config.yaml
num_hidden_layers: 14
hidden_size: 384
num_attention_heads: 4
intermediate_size: 1024
positions: "rope"
bias: "none"
init_std_up: 0.0376
init_std_down: 0.0376
MLP neurons of a small language model. Each row is named by its layer, matrix (gate and up: input weights) and neuron, and shows model dimensions 304-367. Each number is 128 + 32 x the weight over its row's rms, rounded and kept within 0 to 255. A neuron's up and down rows have the sign that makes its largest values positive.
After each neuron's rows, "fires after" lists the tokens most often just before its 100 highest values on Wikipedia text that the model never trained on. A number after a token or word is its count.

L8.gate44 [ 67 125 146 170 139 127 123 154 146 121 148  87 122  86 125 145 157 153 123  57 160 102  95  58 134 116 151 151  50 164 124 168 106 139 154  87  66 145 105  75 136 158 148 130  99  71 197 133 165 147 161  76  88 149  92 102 106 122 179 155 130 149 118 143]
L8.up44 [110  95 101 126  79 186  95 120 142  94 160 144 118  66 187 131 144 162 146 223 141 129 109 134 131 135 122 141 103 103 136  93 123 192 178 110 139 119 137 140  93  76 119 123  68 161 128 120 134  65  89 149  32 153  49  75 112 130 120 134 114 117  75 125]
fires after: "-" 30, " |" 13, " Ma" 8, "s" 7, " S" 7, "ne" 5

L6.gate33 [143 114 135 111 175 106 133 121  98  88 190 137 147 164 148 135  95 159 165 108 127 144  47 126  99 126 131  77 129 128 134 120 195 160 105 142  98 124  78 156 176 138 207 139 125 131 100 140 179  97  85 108 151 160 156 157  84 143 168 207  97  89 170  83]
L6.up33 [ 98 127  95  98  73  90 145 102 121 141 149 178 146 166 156 115 126 129 152 110 151 134  60  76 119 130 144 119 186 104 130 194 114 171 117 108 129 120 131 160 144  51 178 149 108 150 100 104 156 161 179  63 139 127 132 139 218 142 151  97 156  70 150 126]
fires after: "d" 22, " D" 13, "t" 10, "s" 6, " F" 5, "b" 4

L3.gate263 [133  96 128  61  99  97 167 132 169 129 134 123  92 169 138 146 140 179 130 151 157 117 154  52  90 156  94 112 176  91 154 100 133 131  61 162 139 104  95 125 159 111 141 142 138 130  81 180 189 105  90 103 124 128 114 109 129 122 102 110 129 119 159 116]
L3.up263 [127 142 119  66 158  97 133 232  84 115 140 133 121  67 232 165 123 129 128 166 163 162 125 138 145 117 179 124 145 109 111 139  95 114 117 103 145 143 160 117 192 194  85  55 124  95 166 151 112 167 139 125 143  96  97 122  76 114 132 179 137 131  82 170]
fires after: "-" 44, " ex" 18, " re" 10, " " 5, "s" 4

L8.gate495 [117 132 119 157 124 126 105 116 188 142 148 201  68 172 112 127 154 154 138  99 128 121 140 107 154 110 144 172 115 120 176  76 175 121 142 106 113 131 147 162 139 101  86 125  56 151 124 158 133 165 130 140 101 143 149 194  46 136  80  81  88  95 108 141]
L8.up495 [ 96 208 116 132 118  98  81 155 152 120 141 123  66  78 142 130 140 123  68 141 162  94 125 134  88 120 141 168 110 188 155 174 107  68 120 171 111 130 126 115  84 114 100 121 150  87 135 139 117  97 152 139 161 139 119  93 172  86 162 132 111 165  80  72]
fires after: "\n" 41, "." 15

L2.gate649 [ 75 143  75 151 110 147 104  89 106 137 146 137 167 127 165 161 116 149 156  92 159 122 119 148  88 135 113  89  82 119 167 164 181  86  75 136  90 179  87 130 108 153 158 167 129 144 120 160 146 153 162 121 156 121  97 112  82 114 131 141 125 124 121 137]
L2.up649 [ 94 138 162 107 122  74  72 183  78 121 124  87 129 102 136 161 167 168 103  92 196 122 116 126 106 149 173 139 148 152 128 156 124 153 142 178 103 136  60 126 131 190 102 147  87 145 144 139 119 130 156 115 161 172 116  73 130 107 161 136  99 134 125  52]
fires after: "c" 28, " c" 28, " C" 12, "s" 10, "n" 5, "ph" 4

L7.gate1004 [ 91  75 171 156 137 116 136 146 102  93 149 126 132 118 128 108  89 135 162 138 141  71 154 126 193 150  79 137  72 112 130 157 130  85 173 102 175 105 129 149 121 170 159 111 103  94 173 132 152 157 168 147 125  92 157 132  98 158  89 120 112 125 171  95]
L7.up1004 [ 81 145 188 133 142  87 153 121  94 122 183  93 101 116 104 144 146 159 128 147 122  83 118 124 111 134 160 113 114 131 113 174 111 152 198  57 149 127 102  81 153 122 158 105  93 171 138  64 101 162 137  97  97 164 128 170 162 136 115 109 118  73 137 121]
fires after: " " 59, "lan" 14, "-" 9, "le" 5

L9.gate764 [113 128 131 150 114  94 127 138 142 127 152 106 148 118 125  92 138 179 100 152 165 100 116 111  79 110 108 156  71  82 146  92 125  86 101 146 128 117 128 145 163  94 173 138 129  91 141  42 158 157 155 129 152 150  75 141 133 105 155 187  78 100 130 107]
L9.up764 [122 124  62  80 155 158 173 133 173 128  99 162 125 109 110 100 135 116  99 148 155 175  78  96 111 127 137 130 137 111 131 165 130 113 142 194 166 107  78 172 154 119 164 108 134 114 158 112 139 140 103 111 114 157 124 162 179 144 106 148 173 113  83 123]
fires after: " |" 28, "-" 22, "|" 7, " a" 4, " at" 4

L6.gate572 [123  82 152 115 119 167 154 129 131 131 186 145  85 125  74 145  86 135  72 187 131 141 194  91  86 169 149 137 139 167 131 146 148 152 127  79 142 130 134 121  56 107 167 173 144  85  74 146 195 133 115 131 112 167 117 141 125 103 131 169 146 127  72 208]
L6.up572 [155  75 165 176 103 162 111 123 164  76 131 110  62 101 126 104 126 143 172 125 175 140  77 102 153 132 158 104 106 182  94 117 146 165 149 112  43 177 142 129  95  94  65 149 104  68  98 103 118 124 171 109 146 144 119 158 113  74  89 111 130  78  79 176]
fires after: "ach" 14, " allow" 11, " take" 8, " provide" 6, "us" 6, " enter" 5

L2.gate492 [129  93 135  63 160 154  93  57 105  77 107  92 116 140 114 184 114 112  47 166 151 155 173 144  80 124 176  81 138  91  91 133 132 106  98 112 148 115 123 116  78  81 103 141 154 131 102  95 121 126 138 102 143 131 117 153 163  96 147  65 136 125 157 130]
L2.up492 [113  83  75 133 116 135  97 184  68 134 143  92 136 150 153 112 148 138  89 146 109 117  83 109 117 177  68 181 185  84 128 113 150 153 153 172  85 163 107 126 136 125 112 170 103 124 152 180 103 154  82 137 147 154 127 113 100  51 146 135 153 164  76 126]
fires after: " show" 16, " opera" 13, " play" 10, "s" 9, " form" 8, " record" 5

L9.gate842 [176 140 156 147  70 125 109  98 128 182  99 173 150 176 118 138 104 115 175 120  81 167 159 122 141 199 119 100  60 184 118 167 180 165 148 132 120 145 164 127 155  96 212 153  75 115 126  61 124 151 119 138 160 103 166 104  91 129 213 126  83 166 164  79]
L9.up842 [167 147 124 166 116  48 124 124 152 188 108 138 167 136 173  98 137 151 158 179 165  92 145 154 134 116 182 130 149 123 103 124 139 167 119 164 130 176 221 115 105 199 147 163 167 130 144 120 140 211 132 132 123 112 171  84 137  94 154 142 180  84 102  77]
fires after: " " 26, " K" 10, "gh" 6, " his" 5, "n" 5, "wi" 5

L4.gate916 [156 150 118  66 187 116  73 119  93  71 188 133 115 125 128 134 110 133  81 111 130 152 159 115  72 138  94 107 180  71 179 150 122 127 143 123 139 108 134 116 119 179 150 138 120 146  76 132 130 122  94 114 220 114 137 105  99 122 123 105 105  80 121 145]
L4.up916 [ 96 136 135 149 112 107 159 170 139 131 157 163 196 184 119  91 157 107 154 203 128 171  99  90 101 150 119 139 124 148 159  98 120 175 145 156 129 159 138 110 149 178 170  81 112 135 133 157 107  99 128 103 161 149 123 130 196 143  84 147  79 128  92 181]
fires after: "cc" 19, "re" 15, "s" 14, "es" 12, "gre" 9, "e" 8

L4.gate921 [ 54 132  48 140  58 168 158 187 153 158 111 103 145  84 188  87 179  88 104 131 177 166 135 131 140 123 143  77 165 127 156 150  83 148 106  98 139 154 157 108 127 196 142 118  87  80 107  75 162 124 136 139 128 144 151 111 169 127  83 167 118 135 145  97]
L4.up921 [ 96 122 103 140  65 153 103 187 164 129  65 123 101  99 157 165 202 123 127 110 133 109 108 178 146  56 142 126 125 137 130 120 113 175 143 105 176 123 167 152  82 117 105 128  97 104 117  95 139 155 170 129 185 134 128 122 138 120  97 141 191 124 138  80]
fires after: "e" 16, " E" 14, " a" 12, "hi" 10, " A" 8

L7.gate366 [107 106 119 121  92 145 119 136 162 147 119  79 143 127 101  77 152 155 123 124 150 162 167  98 109 132 153 137 124  91 104 105  99 114 149 129 181  88 143 104  72 113 161  61 120  73 150 154 187 163 135  73  90 147 144  85  68  90 174 126 124 147 172  88]
L7.up366 [125  63 152 106 118 126 133 149 174  89 116 122 151 141 142 116 178 128  77 116 161 124 149 124 133 138 132 144 155 132 164 103  86 146 137 103 122 123  95 143 107  88 132 109 130 109 125  98 146  94  65 163 124 162 144  81 116 186 113 125 145  77 124 118]
fires after: " |" 23, " on" 21, "–" 9, ";" 8, "On" 6, "|" 5

L2.gate845 [159 204 178 140 101 148 136 146 139 165 109  89  81 160 140 138 111 149  85 134 147 195 110 134 162 134 113  83 115 173 118  86 115 136 131 167 122  73 123  97 113 171 132 105 131 153  64  94 146 135 135 101 156  87 158 118  72 137 178 149 102  95 137  98]
L2.up845 [100 118  83 194  97 154 135  98 164 122  97 113 125 176 119 200 133  85 152  89 134 164 130 126 128 160 132  75 131 159  52 152 164  98 159 127 166 126 141 120 130 147 129 174 131 171  93  98 147 132 144 110 126 170 146 117 164 135 131 171 156 123 113 175]
fires after: " the" 40, " The" 9, "\n" 5, " (" 5, " A" 5, " a" 5

L7.gate361 [ 79 129 115  94 131 129 129 124 136 164 141 137 148 143 159  86 161 156 142  86 140 157 142  71 157 124 139 103 128 126 123 155  80 163 109  97  41 181 177 148 161 128 155 150  82 156 117 119 157 139 106 162 111 145 141  35 146  84 196 158 114 153 141 100]
L7.up361 [187 102 108 122  78 146 137  68 151 159 137  72 125 115 155  77 145 159 149 146 125 128 124 101  62 109  82 179 140 145 150 117 131 161 158 119 154 147 133 125  74 123 137 129 123 160 123 166 104  94 187 108 102 180 115 180 139 152 141 159 151  79 109 110]
fires after: "s" 21, " start" 16, " S" 11, " continu" 7

L2.gate446 [118 145 132  98 127  75 116  70 149 103 118 114 123  94 124 151 142 177  75 177 143 185 154 113 139 191 140 107 136 175 121 180  93 105  95 151 129 154 148 121 105 147 100 146 136 105 134  88 146 115 135 142 173 119 105  53 145 148 164 208  81 179  85 104]
L2.up446 [120 144  94 144 141  83 100 139 135 120 116 134 157 174 173 175 149 162 146 195 154 124 136 132 156 128 206 105 140 112 129  97 114 149 153 144 141 145 151 146 139 123 128 147 133 169 130 140 140 190  47 104 160 194 117  95 147 136  99 187  73 150 124 145]
fires after: "s" 38, "it" 14, " O" 7, "ut" 6, "st" 5

L7.gate310 [ 61 147  99  87 137 152 130 105 152 138 156  72 145 116 141 154  75 171 156 130 132 126 135 157 127 108 139 108 143 129 104 176 186 162 138 127  83 147 133 144 169 161 140 136  88 118 173 119 178  96 165 136 136 111  85  85  98 185  87 155 147 168 126  94]
L7.up310 [115 199 163 136 117 130  64  88 111 139 141 108  75 119 108  85 148 168 137  55 172 129 117 102 105  73 101 128 113  96 137  73 155 151 143 129 126  80  94 101 200 144 105 178 123 152 166 134 141 147 186 149 143 169 181 105  81 130 123 156 132 176 202 150]
fires after: " pro" 15, " C" 13, " c" 11, "C" 8, "am" 7, "ne" 7

L8.gate181 [141 100 114 156 151 123 185 104 119 110  67 122  73 142 126  76 134 120  66 121 162 140 134 210 131  80 155 170 167 174 147 120 129  87 180 176 173 170 131 100 138 120 105 178 146  89  81  88 186 149 152 175 100 121 114  78 117 135 127 166  79 143  70  95]
L8.up181 [ 76  73 148 171  76 174 138 158 117  58 142 107 116 141 134 120 156 109  92 152  54 133 113 161 106 101 132 139  98 159  98 124 110 150 111 118 151 148 109  79 111 130 171 148 100 190 196 108 152 137 123 138 140 175 107 100 117 136 152 192 177 118 191  46]
fires after: "te" 15, " Te" 13, "e" 11, "-" 10, " E" 7

L9.gate394 [ 75 164 161 117 101 112 144 120 109 108 167 130 127 106 106 138 147 182  75 129 149 163  90 111  53 135 146 144  38 130  93  77 102 152 111 114 148 129 123 151 154 146 114  71 137 150 146  65 143  81 147 148 119 122 138 113 134 142 111 113 127 119 130 102]
L9.up394 [101 132 120  93 129 126 111 114 111 102 117  60 168 115 162  99  78 166 116 160  91 172 132 143 102 153  92 138 138 111 155 126 168 118  80 136 175  91 101 142  87 133 188 165 153 117 115 143 117  97 115 106 157 173  93 149 118  85 191 170  87 117  60 179]
fires after: "-" 26, "---|---|---|---|" 11, " E" 8, "|" 7, " co" 6

L2.gate164 [ 73 131 107 114 139 152 108 128 105 171 161 118 116  85 150 118 178 155 130 112  82 127 177 139 125  96 104 100 127 123 110 116 116 114 112 136 180 186 168 172 114 146 152  97 113 109 125  86 116 107  97 109  97 137 107 163 124 165  62  98 111 184 112 184]
L2.up164 [110 114  74  94 163  62  85 124 101 171 135 119 154 154  99 150 142 113 129 126  79 208 162 146 153 122 117 123 138 139 132 132 163 116 106 152  80 125 159 118 172 151 179 173  99 101  81 149 108 146 118 154 172 153 129 108  92 117 136 159 123 179  89 119]
fires after: "s" 52, "\n" 15, " " 7, "ations" 6

L2.gate342 [ 74 171 155 134  83 125 147 173 102 140 138 133 130 114 137 134 207 172 146 118  74 156  80 145  87 149 135  82 139 160 116 165 120 213 112 157 150  97 118 189  80 166 146 119 128 107 117 120 152 159 129 140 161 141 150 155 137 121 164  99 114 204 117 157]
L2.up342 [204 147  99 171 155 125 112 151  94 165 148 143 154 154 154  78 150 147 113  75 184 190 110 156 131  96 139 141 158 131 171 159 155 157 139 115 117 144 156 153 135 141 117 108 136 116 154  73 149 125  66 128 116 142 163 108  84 169 150 127 117 112 147 123]
fires after: "s" 23, "ga" 9, "na" 8, "vi" 7, "ba" 7, "ri" 6

L2.gate448 [122 127 100 129 156 163 123 104 122 136 130 107 158 132 149  89 154 108  52 107 133 145 140 117 102  72 113  84 136  91 159 134 160 108  94 107 165 126 103 162  70  83 186 137 136  42 179 153 177  97 130  79 105 186 147 102 108 101  81  96  96 118 153  94]
L2.up448 [165  71 135 122  95 137 124 110 149  55 140 142 155 143  93 107 190 146  99 134  94 113 108 116 131 136 160 180 132 136 142 138 122 115  75 106 112 186 100 140 120 193 169 129 120  65 120 147 144 133  99 123 116 174 117 134 120 118 130  86 157  79 127 141]
fires after: " |" 22, "ri" 18, " on" 10, " 22" 8, "|" 7

L8.gate590 [156 181  96 103  92 117 147 171 115 119 155  51 183 110 145 158 188 116 168 119 167 137 145 106 151  83  87 132 123 133 161 185 137 135 151 128 175 143  88 110  92 119 152 138 144 111 110  81 174 117  72 176 139 153  76 120 157  82 128  71 132  44 124 162]
L8.up590 [142 169  72 130 170  68 105 145 127 149 144 133  71 160 121 119 135 140 159 116 141 125 102 160 139 115 142 120 150 182  71  47 164 114 166  58 138 163  98 174 127  62 132 142 118 134 116  88 131  94  88  83 124 145 136 109 113 138 127  87 111 169 143 197]
fires after: " " 69, "s" 11

L2.gate174 [178 127  70  42 138 150 137 137  93 135 133 138 135 106 136 125 190 154  94 158 185  90 163 127 118  97 111 131 139 101 179 145 115 102  51 102 166 198 169 137 122 141 128 152 143  95  69 102  92 147 111  59 162  94 153  63 143 135 140  80 179 105 108 136]
L2.up174 [136 189  77 143 136 139 127 170 119 108 146 153 129 118 103 209 148 151 160 176 133 182  98 161 146 136 111  78  87 147  71 129  96  84  99 175 109 174 149 141 121 111 157 163 157  22 145  67 123 117 109 121  58  96 158 121 173 134 122  70 153 140  76 175]
fires after: "s" 42, " S" 5, "es" 4, " P" 4, " " 4

L3.gate856 [ 71 108 122 126 111 130  86 140 164  81 111 135 115 174  99 142  80 177 110 106 168 131 195 104  70 130  88 142 134 104  91 119 137 117 138 149 109 113 119 126 178 184 126 150 127 123 152 112 174 131 133 108 111 129  88 151 124  94 160  95  98 145 134 111]
L3.up856 [160 134 117  95 113  81 124 111 126 111 181 127 100 145 107 147 137  82 139 131 155 207 128  86 141 128 180 121 145 162 111  87 100 115  83 135 160 140 181 148 139 102 134 141 146 155 187 160  95 124  88 110 205 118 145 187 177  85  80 169  70 120 128 166]
fires after: "n" 26, " his" 17, " a" 8, "it" 6, " their" 6

L2.gate157 [ 88 173 141 159  65 104  84 144  95 137 101 127 100 186 202  77 151 137 169  81 103 137 150 111 135  69 165 129 166 106 183 166 162 108 152 177  89 121 118 106 163 142 145 177 114 132 127 145 148 176  94 154 103 219 142  79 147 163 146 100 111 161 157  85]
L2.up157 [101  81 149  99 131 121 121 134 151 130 143 113 148 110 175 131 187 122 170 105  76 111 103 115 116  74 159 115  51 150  89 130 166 102 111 133 151 143 177 167 101 135 136 193 110 111 119 164  98  57 107 136 142 192 140 130 129 145 149 151 144 200  89 120]
fires after: "S" 29, " S" 15, "c" 15, "s" 6, " F" 6, "F" 5

L4.gate324 [101 150 147 197 104 149 197 123 125 138 104 147 169 141 118  81 152 132 120 127  43 106 129 171 170 155  90 125 140 128 120 116 121 135 105  98 186 144 114 116  84 124  98 148  73 168 120 136 146  80 117 166 132 108 136 118 133 172 107 114 106 134  71 180]
L4.up324 [145 144 141 114 136 147 172  94 154 107 146 104 119 105 145 138 117 117 162 111 100 120 137 112 101 109 169 108 112  99  97 131 128 108 117 163 142 151 122 153 137  94 109  99 115 108 116 190 158 127 141  81 110 105 140 103  86 140  91 183  88 142 113 105]
fires after: " Ar" 17, "u" 13, "History" 13, "i" 10, "ception" 5

L6.gate415 [101 127  87 129 128 141 132 102  94  58 137 154 140 167 142 147 119 143 123 116  91 162  68 150 109  75 119  80 140 150  96 104 173 163 151 118  97  39 101 121 141  84 157 167 109 139  94 116 176 100 101 144 170  77 140 112 195  97 134 135  78 154 135 133]
L6.up415 [ 38 129 166 118 168 119 148 143 146 114  88 159  86 119 118 127 128 110  86 122 123 189  42 109 123 169 159 128 141 124 141 137 150 128  63 100 126 103 141  91  88 145 194 133 109 115 210 201 149 136 156 144 214 121  90 100 117 144 176 123 115  89 145 168]
fires after: "vi" 14, " mi" 11, "mi" 10, "ta" 10, " Mi" 8

L7.gate423 [176 134 129 114 121 172 124 144 154  99 157 133  96 112 140  98 152  96 176 148 171 173 197 109 140 160 116 144 133  92 134 146 173 105 125 143 136 164 119 149 102 146 137 128  86 113 152 102 153 135 111 131 140 144 192 102 118  99 141 129  83  88 125  71]
L7.up423 [137  87 148 179 125  53  88 115 140 156 145 123 136  82 180 163 110 144 171 152  95 131 146 121 173 131 152 113 100 143 157 124 138 177 110 168 137 169 117 127  87 114 115  97 136 126 113 102 143 190  82 102 137 159  75 143 134 121 115 101 134 126 137 117]
fires after: "-" 28, " " 23, "l" 9, " K" 4

L6.gate473 [ 74  92 116 198 155 113 135  81  72  96 122 113  82 151 164  92 133 108 147 128 167 146 180 111  84 160  94 139  89  85  91 114  91 151 120 153 150  78 161 123 149 154  61  90 162 107 158 154 123 188 103  93 153 134 139 102  89 145  42 138 177 142 147 147]
L6.up473 [145 143 220 123  92  16 154 141 170 110 112 110 108 179 158 167 124  82 135  81 130 109  61 163 142 110  97 125 123  94 178 124 124 176  99 143 183 126 112 114 103 119 173 125  79 190 135 124 103 121 193 118 122 196 135 142 141 102 107 165 115 148 169 105]
fires after: " " 36, " F" 21, "\n" 8, "-" 5, "P" 4, " C" 4

L8.gate308 [ 71 105 150  47 140  92  92 118  70 126 129 151 121 124 208  89 142 136 163 164 122 144 128 127 119 110 119  95 172 117 100 159 129 165 111 115 106 182  89 153 147 118 175 232  65 105 174 118 107 179  91 150 132 153 114 109 164 132 152  94  75 140 131 153]
L8.up308 [187 138 111 112 166  97 112 139 118 150 125 111 111  80  96 107 112 114 120 169 171 144  84 113 147 116 142 116 172 141 101 150 136 136 121 152  89 132 161  85 149 106  85 181  94 163 172 194 120 143 111 123 149  98 109 121 147 175 215 144 163  69 138 103]
fires after: "ro" 34, "cc" 12, "s" 8, " S" 6, " h" 5, "y" 5

L9.gate53 [ 96 205  87 104  91 118 184  89 179 186 108 134  56 147 110 127 133 110 130 109 158 112 206 114 110 122 104  97 145  73 141 107 108 154 139 106 162 155 121 120 125  87 164 115 100 135 115 112 143 186 101 161 140 146  93  61  96  85 139 153 114 132 140 174]
L9.up53 [ 69 156 102  84 132 142 123  92 171 154 143 153 150  80 114 176  63 105  88 143 102  86 154  84 137 173 138 152 122 164 166 171 128 113 158 107 153 163 131 209  98 114 133 138 114  64 160  88 156 108  74  56 139 109 134 195 155 140 166 119  98 155 143 167]
fires after: " " 53, "m" 4

L2.gate406 [127 139  79 174 139  96  92 153 121  84  94 117 128 118 132 139 138 166  85  99 123 122 124 148 112 129 173 101 157 147  89  98 137 144 155 173 142 103 151 170 142 126 126 147 175  84 101 150 142 142 112  89 190 186 177 185 126 114 106 124 102 132 113 143]
L2.up406 [117 174 181 168  77  62 179 109  56 131 121 177 113 138 105 108 189 171 135  75 147 164 126 104 116 143  85 151 128 107 110 164  87  26 128 126 153  91  61 105 170 127 131  70 154  92 138  98 167 155 172 167  49  69  89  99 234 138 119 143 122 166 158 172]
fires after: " U" 28, " f" 15, " a" 8, " as" 6, "s" 5, "il" 5

L2.gate118 [127 124 170 172 150 104 136 157 121 201  52  63 133 147 164  69 141  68 175 158 110 157 182  74 128 117 130 146 167  91 139  97 184 134 189 133  82 108 115 127 142 161 185 125 196  85 137 135 180 154 141 153 139 127 132 107 137 115 142 115 186 194 186 106]
L2.up118 [114 126 169 148 120  94 139  90 161 116 107 132 131 139 106 104 164 102 144  67 157 117 127 197 107  95  77 118 105  92 200  93 154 168 157  66 136 154 120 164  99  92 194 137 146 105 120 170 111 170 157 121 167  97 130 143 101 142 141 121 148  84  74  90]
fires after: " " 24, " m" 17, " c" 8, "k" 8, "Career" 6

L6.gate343 [ 84 142 138 131 130 100 127 140  79 216 139 105 115 129 147 150 134 114 158  64 154 174 145 135 165 104 143 133  60 154 126 139  95 138 147 101 122 118  99 138  82 147  54 139 114 166 143 151 151 165 131  90 135 107  98 128 114  95 125 143 102 139 157 144]
L6.up343 [116 125 131 142 108  86 178 113 115 154 158  88 130 164 151 134 158 112 156  99 139 157 105 149 101 223 104 143 117   2 127  75  60 157  93 101 149 130  82 130  97 117 150  58 115  96 167  64 116 119 169 102 129 148 161 149  98 191 172 173  89  72 121 120]
fires after: " " 22, " M" 20, " C" 8, " Pla" 7, " po" 7, "ri" 6

L3.gate714 [130 133  86 117 110 166 123 178  83 137 123 154  97 167 149 125 173 150 172 172 172 135 137 101 168 103 123 124 118  94 164 150 185 154 126 148  88 160 114  95  60 127  75 133 126  74 121 110 168 171 103 103 174 145 150 144 141  91 162 153 151 148 112 153]
L3.up714 [121 157 151 147 107 122 124 112 111 132 129 169 163 125 149  98 108 117 184 145 155 139 153 146 108 141 159 153 156 139 138 134 111 129 183  81 150 187  57 113 115  62  94 112 169  82 148 110 143 131 177 118 195 152 179  99 111 161 154 156 127 130 163 104]
fires after: "\n" 53, "f" 17, "s" 15, "mb" 4

L7.gate612 [129  99  72 186  92  69 114 175 168  95 175 155 118 128 154 157 138  95 164  83  98 109 108 123 123 124 115 135 152 156 158 134 166 186 208 121 150 151 155 182  88 149 132 163 161  65 156 183 152 137  76 101 175 151 113 150 158 166 138 165 159 112 149 138]
L7.up612 [145 132 124 150 108  96 130  70 105 118 112 196 114 195 131 190  66 137 118 180 161 168  41  71 121 144  96 110 131  79 129 118 152 126 156 201 137 147 131  79 134 105 150 164 151  89 110 178 119 122 150 122 145 134  94 116 148 158 109  71 168 143 142 172]
fires after: "s" 26, " U" 11, "t" 9, " comp" 5, "es" 5

L3.gate551 [145 189 153 136 112 185  98 127 127  89 138  86 159 107 140  93  82 174  63 152 160 147 129 153  90 156  86  88  99 120 149 128  77  87 146 199 121 135 147 121  98 137 104 132 118 133 139 133 167 137 110 135  96 209 155 119  94 137  91 146 138 125 142  85]
L3.up551 [115 160 145 153 135 151  72 186 201 151 120 156 127  77 154 125 124 124  87  86  94 172  90 150 177 186 126  99 159 171  83 116 146 126 136 179 128  96 188 115 134 139  73 119 141 152 137 119 133  56 153 153 102 142 183 148 149 182 127 139  92 152 186 145]
fires after: " O" 18, "o" 14, " A" 10, " a" 8, " Ca" 7, " Su" 6

L2.gate148 [ 88 156 102 129 115  91 142 103 132 147 152 166 141 124 187 133 192 166 180 115  93 189 121 110 165 124  57 149 123  85 195 142 150 112 109 110 127 142 211  77 119 148  89 141 108  69  75  90 132 108 106  74  80 119 152 151 117 128  73 111 156 144 128 175]
L2.up148 [116 131  94 145  71 104 110 169 106 147 136 176 153 194 133 136 220 150 210 124 100 175 107  88 180 121 159 143  87 106 148 115 108 118 139  96  89 111  93 128 198 162 140 150  91 176 152  99 112 174 126 116 143 146 124 128  97  91 110  85 103 158  87 130]
fires after: " " 28, "ri" 12, "ni" 6, " design" 6, "\n" 6

L3.gate945 [182  81 162 106 172  96 120 117 190 117 128 118 124 113 103 157 135 202  96 152 133 111 161 101  96 112 151 117 129 160 151 116  63 142 102 156 167 102 119 166  79 132 114 135 129 134  82 108 149 127  91  88 166 129 120 133 169 112 101 169 137 151 139 143]
L3.up945 [121 126 122  87 130  83 103 140 117 151 164 175 158 166 145 163 152 145 169 108 110  69  84  49 135 153 120 134 156 102 135 102  96 155 138 120 109 182 150 123 153 170 124 113 113 114 167 174 132 140  60 125 150 107 134  54 134 133  53 107 122 120 108 152]
fires after: "s" 87, "is" 5

L6.gate810 [ 88 151  93 143  90  86 124  84 154 141  98  85 113 185 115  85 174  69 110 165 127 147 112 119 103 119  94 185  78 103 149 160 111 147  62 153 116 139  83 152 121 137 143 111 187 110 119 155 171 153 176  98 134 152  95  65 126 123 112 118 109 128  83 157]
L6.up810 [126 137 157  97 108 145 148 182 130 103 130 112 134 200 177 134  86  93 139  98  84 108 126 166  61  94  85  94 163 148 165 162 177 119 151  69 113 118  87 114 139 122 136 148 133 129 145 108 147  79 170 124 152 134  65 132 112 110 143 208 171 130 167 148]
fires after: " " 25, " P" 13, " T" 8, " D" 6, " at" 6, "|" 6

L4.gate677 [142 108 128 123 179 139 128 162 149  99 189 141  78 134 208 153 133 133 155 174 125 118 139  74 132 107 135 105 136 127 137 164 110 184  84  63 125 154 116 110  84 134  69 128 111 129  62 145 121 197  77 108 163 100 131 138 111 150 112 132  78  83  90 153]
L4.up677 [135 130 142 149 162 105 127 138 158  95 142 126 172 101 121  73  85 132  89 144 182 122  89 158 159 123  80 113 100 169 155 153 103 110 148 175 101 104 124 119 117  88 147 104 158 123 135 150 120 131 120 137 149 108 176 112 121  93 169 156 107 177 126 149]
fires after: "s" 24, "ar" 14, "lu" 9, "it" 8, "." 7, "\n" 5

L2.gate529 [ 80 121 102 118 137 112 141 150  89 130 158  76 139 199 158  89 158 163 161 164 111  89  91 140 115 194 103 148 122 103 162 118 177 160 116 104  87 114 114 154 153 165  68 140 150 140 174 116 100 159  58 132 117 107 137  93 102 164 149 103  82 136  92 114]
L2.up529 [120 156 164 128 145 149 124 157 100 162 141  88 201 109 127  88 147 156 153 137 190 126 115 125 120  94 127 152 153 117 173 177 183 158 122 165 156 131 139 117 155 161 105 132 106 112 175 133 103 103 183 140 201 141 186 108 136 146 134  79 185  83 130  76]
fires after: " C" 16, " B" 11, "c" 10, " Sp" 8, "d" 6, "z" 5

L2.gate852 [110 121 157 134 163 185  91 126 158 120 105 121 112 154  80 122 160 179 121 158 141 194 117 164 134 138  93 113 105 134 133  92 111 127 133 186 114  96 101 108 164 120 159 128 124  87 133 136 147  84 100 117 160 151 128 115 112 137 159 148 176 160 122 107]
L2.up852 [120 144 121 119 123  85 118 130 196 100  86 184  65 126 163 163 131  95  95 134 165 162 120 103  90 140 126 159 124 122 132  82  91 161 174 119 152 124 150 156 126 167 171 184 199 103 119 155 106 129 129 128 216 180 178  99 104  82 137 167 105 132 133 164]
fires after: "s" 20, " the" 17, " an" 13, " (" 8, " and" 6

L3.gate2 [ 81 115 130 139 174 128 146 132 129 153 169  46 142 125 139 127  99 188 127  69 132  93 169  57 132 154 142 124 158 115 148  91 160 135 142 132 147 104  63 112 179 145 177 136  66 144 120 141 147 136 158  76 174 148  93 123 100 159 107 147 113 152 121 117]
L3.up2 [184 162 110 108 138 108 130 159  76 167 141 131 149  83  93 101 134 117 112  86 166 101 102 160  82 130 185 106 160 165 117 167 137 161 138 126 149 103  77 135 156 155 134 147 139 131 122 121 144 169 127 127 200 131 109 149  70 103 113 179 118  65 104 131]
fires after: "c" 31, " C" 7, "cc" 4, "i" 4, "in" 4